Weights of a small transformer language model: rotary positions.
MLP neurons of a small language model. Each row is named by its layer, matrix (gate and up: input weights) and neuron, and shows model dimensions 128-255. Each number is 500 + 50 x the weight over its row's rms, rounded and kept within 0 to 999. Numbers have three digits each. A neuron's up and down rows have the sign that makes its largest values positive.
After each neuron's rows, "fires in" lists the words (lower case) most often at its 100 highest values on Wikipedia text that the model never trained on; "fires after" lists the tokens most often just before its 100 highest values on Wikipedia text that the model never trained on. A number after a token or word is its count.

L4.gate188:561611571474418559486492491501521587506426488523451512567462387554521453584537445512519473554534526501447453548481537558515538468402497494502520400454420459430557489535523487528495542547615498497542491375454468574420537539524455565532460508472511524481518534631494446489530407489528461495543500579553470554498401607428530527504561412558573448470506505648504502427530490424517435557518
L4.up188:561584481488441463457465494560485488534471556479509594431447473504490524497467544529573452523483506498594442508547455504501433491506537451588473376503498584555618469509574542565529445442570559591471520557528516444505511495499505589518498519432400455618469499399488541489454492523534390608454453531499473426501512469483518483516531482491395442463471555431533552539505421463565523498555
fires in: "they" 41, "it" 39
fires after: "." 39, "," 8, " that" 7, " \"" 6

L4.gate391:411453526509568503461501521485475377471558500521571477507592490535498521497532532483547469484522448503465524479495552362527569537485451427467469570491358524544479493580561548419471479493485441392465564531560497467454500558477478498509524484570476593632560473524486475547453519459453529458530572427480528454572474517548435426561536457481441470566527452450564467665394485440413473487447
L4.up391:600547494483497567372556499423540468490532559580601518470517562485516512516565528419464475513496546495534463556488487477549467512480563517538461548491616525499499609499566462516540444569401494456472545498431454499496426549647549587479563610513549463438432518553517572470503406511540400538482501462522398481505511484525455533500449437477472532409398587505541403481482499528457467460436
fires in: "2019" 32, "1999" 12, "2009" 9, "1998" 7, "2018" 6, "1969" 5
fires after: "1" 42, "9" 26, "0" 16, "6" 5

L7.gate376:542505609463519509595486554449550510418374531487527461489449517490571427582475571471477446577513396554495513524447488591480556596469557533554480448474467521501469436525548557462534562509465557500486550491467514462602495498534497424456527524521444427592438535580492565519394562521507472633522441470523540425513468457496441521525485559440475542538496512556488495462639483586506545559378
L7.up376:535502459446518485409528549578559471458438521407523425551472567543506535476472500542509473420581464418383451497458466426478491436592467585486533440533494581471551553470538460475458500500442523530494512590492508500508477481533450515614488483438575528579562510471526585530532563557444508513521575516524546495531473520378528417452484448523524538497569474584542502522639505573479483460432
fires in: "he" 52, "she" 17, "and" 4
fires after: "." 40, "," 18, "\n" 5, " and" 4

L4.gate156:541453416382503444496479555569539520443477576513443528428529462545477578549571564448448559505484467483499512464477538564498470477427493508455565528384553517474488549482530571476470424387525541547531534467445596428543480435540538467605421444520490550514444466529415458504450501455577579573566467505550503492459476455467581506549474548425477482465438517465504487575469525558438479465520
L4.up156:429406493507477587467457495555615503411497512572418569470544505454475427538465509547479525458466585528472541500584506441517447434464543438511488401549600481452430570413423538382498523472540435512560569495498533442463402512552539490484512450580453519471402498541507441471427566491545519477466431543460510496553483459563523430502493536455530458469422519543469473573470532507512452412503
fires in: "0" 35, "total" 26
fires after: " " 42, "|" 16, " the" 9, " |" 5, " The" 4, "-" 4

L5.gate367:533552462468565515595534507541532574470563510570470535446563462435460541511526504529497464479447426481568466542533506463547443552568536521487436568486548466493492457551503617491436447534453444523600523472523456464474395513587454513453486542554526476553449503644498507485451523593438478494582570425493519484483513513511376448537413446499523446510471570459618416440540573565534537557479
L5.up367:526569437444525494507499502569518461459519511505500511506476493529501501494424510424519541493500408481423458534491482568475525473511471506381504547527530433538483557536522457390511553565580454421541498497541619493456498421485538537515486502465492466571459532587546458544486486572418450404598425508513541588502451502488519500534505552529469477528548455534537461469463480472440501624539
fires in: "no" 79
fires after: "-" 31, ";" 11, "|" 9, "." 5

L4.gate633:493493449560444493532493607408352606499439563517525540489443520475543512451553427531444435540493555538529505469513441486600499493563520490531511429448558501476468534525424501521529453464532468540403507444509552554503502501510498455553594527544506469519463541443418566479497470477536502544517562495516521512420484503472564429568507491526566520513412460505478536501416465482497475523481
L4.up633:555558548499520405576517559454622454449486530452460484554427525420510495371517519514424547497564544464522475529422382566509540476516516526586584509520445494504504524483527545492578476391558532564514456588466412477475422563522468423491454541471403549500546465487494454564494457504428520503580428451478508426649506449581503538493539549528545428423545546383538540484529467508501472553530
fires in: "2020" 17, "2009" 9, "2022" 9, "2024" 7, "2006" 7, "2021" 6
fires after: "0" 75, "2" 13, "1" 6, " " 6

L4.gate170:510522440503436490490561540579408430449490498468560521490561449467435539501481570453532529488501424473421493414455528448475511491464457441509515437522482537388455467546619543552489507517455524478409484554541443479511490548425517527578541556598489526603403488575467520526498488518414580397522418491533494588525467476549490441494464500570493521519500351490525530561496533574593502535545
L4.up170:449436505562438443546564547516529404485480466533445514529518539485505435555459567530470541531489501473418452552494425524539504467519537514477552389510461504454493520457490522397493509563459514581593427481545472571538461494583504451476520513614407547521393582464534455509391506447459576518550441564483587534509523543530506482496469544473571382422554530481571513538567463518556476424552
fires in: "in" 52, "on" 13
fires after: "\n" 31, "." 21, " the" 16, " \"" 6, " (" 5

L7.gate209:478541607496495525416500516509573542608525558471481470432510449564507501567476506517476421506433434386499486439494510568488462445429464546451511529550462537450508522487479465525597531376549511481484556507460417474584485426615507548455438476460522463440477532398529489540470452474478486510586492469516445521498509437458454513491475492491556534511511572458586466527543512474567492498478
L7.up209:540442443485414527477501467507549535574547501426526528469515513518471407560456489411498530533575492552570535503420510476497570508441530557528508448509506425522429551570579555569595618462498435528525440506502510524496484546520514484421483457457562431446443536548442471487490337494533483425464543452490402464479445529588527561477470496503546538531571500482499567505460479441466495516500
fires in: "the" 75, "s" 10, "their" 4
fires after: " on" 67, "'" 9, " to" 5, " the" 4

L4.gate179:479587469576480464487509457500497543439535507465445518506532553537423483545458531493517435568575544398529512512435559471528467560504515457362496483488420550605529531529466586546419540550527461473492404461420593546485518541501457363562444527464505479562623470413518517417571452572480531510538452545485455438499538521516481530486491414524451509515480489486502575621423520449466502534425
L4.up179:466438446442485443633496528527504579492530558405437521530485479430578489453435489507430490550472496459436546488414528529502470518572514441574446502461476553516411388599567500463493443509485507432520442534416493546511388467435463438465466500532435460438520464503431486524506568505541474535442440577468408424462555537475465531502573472574475553484513586631539518530433482483565468429428
fires in: "2020" 28, "2022" 15, "2021" 14, "2023" 13, "2024" 10, "2025" 7
fires after: "0" 93

L4.gate580:523431425523472479453529448515464431583567420487541421487449473402515488578506587484534442526443552460498492496527499482481465470390541504504513497500482466413518559578430498547505522536493465521554582557415472479538554530585529550516449476539521497472462525473524538492567476514559434443490466539442494502542398587523475595559500650502552364487520544434445479522478575503588552452516
L4.up580:498528465512485471450514481481442544605610463445517500422529406534505500586466532537459539496455454519554484563548544482534567546499560428466463606476611533456455559517520531513543460507456467480464436535398590456421405519452426535523510469404449429647539425595497513497526544547506444510457486503427520481553468539556548436519425476513487548537507518521472458507561556526503476437520
fires in: "the" 32, "of" 17, "s" 15, "his" 9, "its" 4
fires after: " of" 22, "'" 14, " all" 11, "%" 5

L4.gate590:561458491513473556500552557556494399537478549545503478444458507405567486592403507370522494489579471513524512538412546530421500597496521590470512516495432566426466584493514509518448522541485429530504405566473417473382480565467583431545457566550510506510511571452475418482445485562506425515462469499539483448500450509537508516559491535547483542482492515528566439556509535536521418511500
L4.up590:489482497405435405479524455521525516558449440452452507443473475476548421474426521481458530504529485451498558488428532376476484513456495481461475443535481471493560553634534435635529532546462451484503547423486551509496542524545526498590518546485425506455368513444577497505573486548544517402402525423489522468574440443545449436497415544360490479540540503430477524500497471494495522499585
fires in: "he" 50, "of" 38
fires after: "." 24, " one" 22, " as" 7, " where" 6, " some" 5, "," 4

L4.gate565:476482435495468598524508459446527511513435544496427481495473398456494435472532552429515535504423502458668515494526528485467437499455582504457514552478561462512504487476471503503524421512567486492522626548481500554530502377479489580543411511442591519415455539581547501527437442491442538491492508635499562564580583491531466552590562554489460411490455595457512493559477521430487406471432
L4.up565:469565473600491588478469458510398510580553574464427500480530466589515415538459458498537476499425484522508589350488552501557444528520485499498460373535490517449475508519544479517470513480588516558542469514534583514493542463510541549643445481620545472479511560449527498413501567592527548480504460504480425472455521551473419502522458501533520539597439443473532576478502513543463474501560
fires in: "while" 18, "as" 11, "when" 10, "although" 8, "to" 5, "for" 4
fires after: "." 40, "\n" 11, "-" 9, ";" 5, ":" 4

L7.gate189:491546493542438610506507515501527520575504446554442502428518445446528507566560461412436477484507413523494492496513502550454578420466507489455440470577528490432518417545510523501375524569505494559470515600541557473428467500547443496568435483562463470385480563524497484482485456504538536569464452490506499396436460493518471556595480524528464431493532508488587525349391533430444444462542
L7.up189:560568473477436562500527482433539500519536474436461476439448507490538587513600534566462443500412451465493565478474512541574503507453492519430456499544434559484465464437555506458498520530548488508545444507508518466531532522447494468575426390508581462555513484431483466454495501524559538406447474414512511555512553455531498515439514499392379553517552508562496519458470473527437394484617
fires in: "he" 54, "she" 30, "career" 5
fires after: "." 33, "," 30, " where" 8

L7.gate118:435534511466511390425483513429480483542479497595490436495442477520545456467510520431555513492407526532627489500423440498497432499456489466467490396572463433553497409522491484475606520482544430521457447593519524619525552504454523431597437507610520467519429508499514462499612561502543453559505485554530515472481537418482527412496537449477485479510532437550394383531553526425496514438533
L7.up118:439550448535489481469526521506470461481468464438470463520458447509480593431470527597447560504482560536505518564491592521530500474511506472505510542473507551523454487619493578444458464545418431485568516540537518529468535506574427482500617535515564414462511548533506473569496553493485503553488500492483511454525453473444449423437547478475477534559454507556486563476441508402533491513535
fires in: "he" 57, "an" 6, "et" 4, "she" 4
fires after: "." 20, "," 18, "\n" 16, " (" 8, " " 5, " where" 4

L7.gate467:506543567556523449508509522603534440512522488484537515517429518548495529384498474530521514523549534483470516499579456507457477447479422484544456494544477460530494447526573558420468529512485487506506481451548582563388526452599506511544482530359502509481551450536510469595523495451480473517621379489485469628507524487505413493456476538550459547497478441553547593566553461419504439416481
L7.up467:544555578453521562527491527509563551566522577524528491497525482461542545420484569540449498463446607445417602405580538502543575466513409490431484501521525392511549479535465558470483521550555600536365604434531513559442528491529504533553454510493466481533518445445477598588554519484446555490542531453522492457502523471443553580469472543532497501536490595549536521526512473453564405455497
fires in: "2020" 19, "2021" 10, "2022" 9, "2000" 8, "2023" 7, "2024" 6
fires after: "0" 57, "2" 39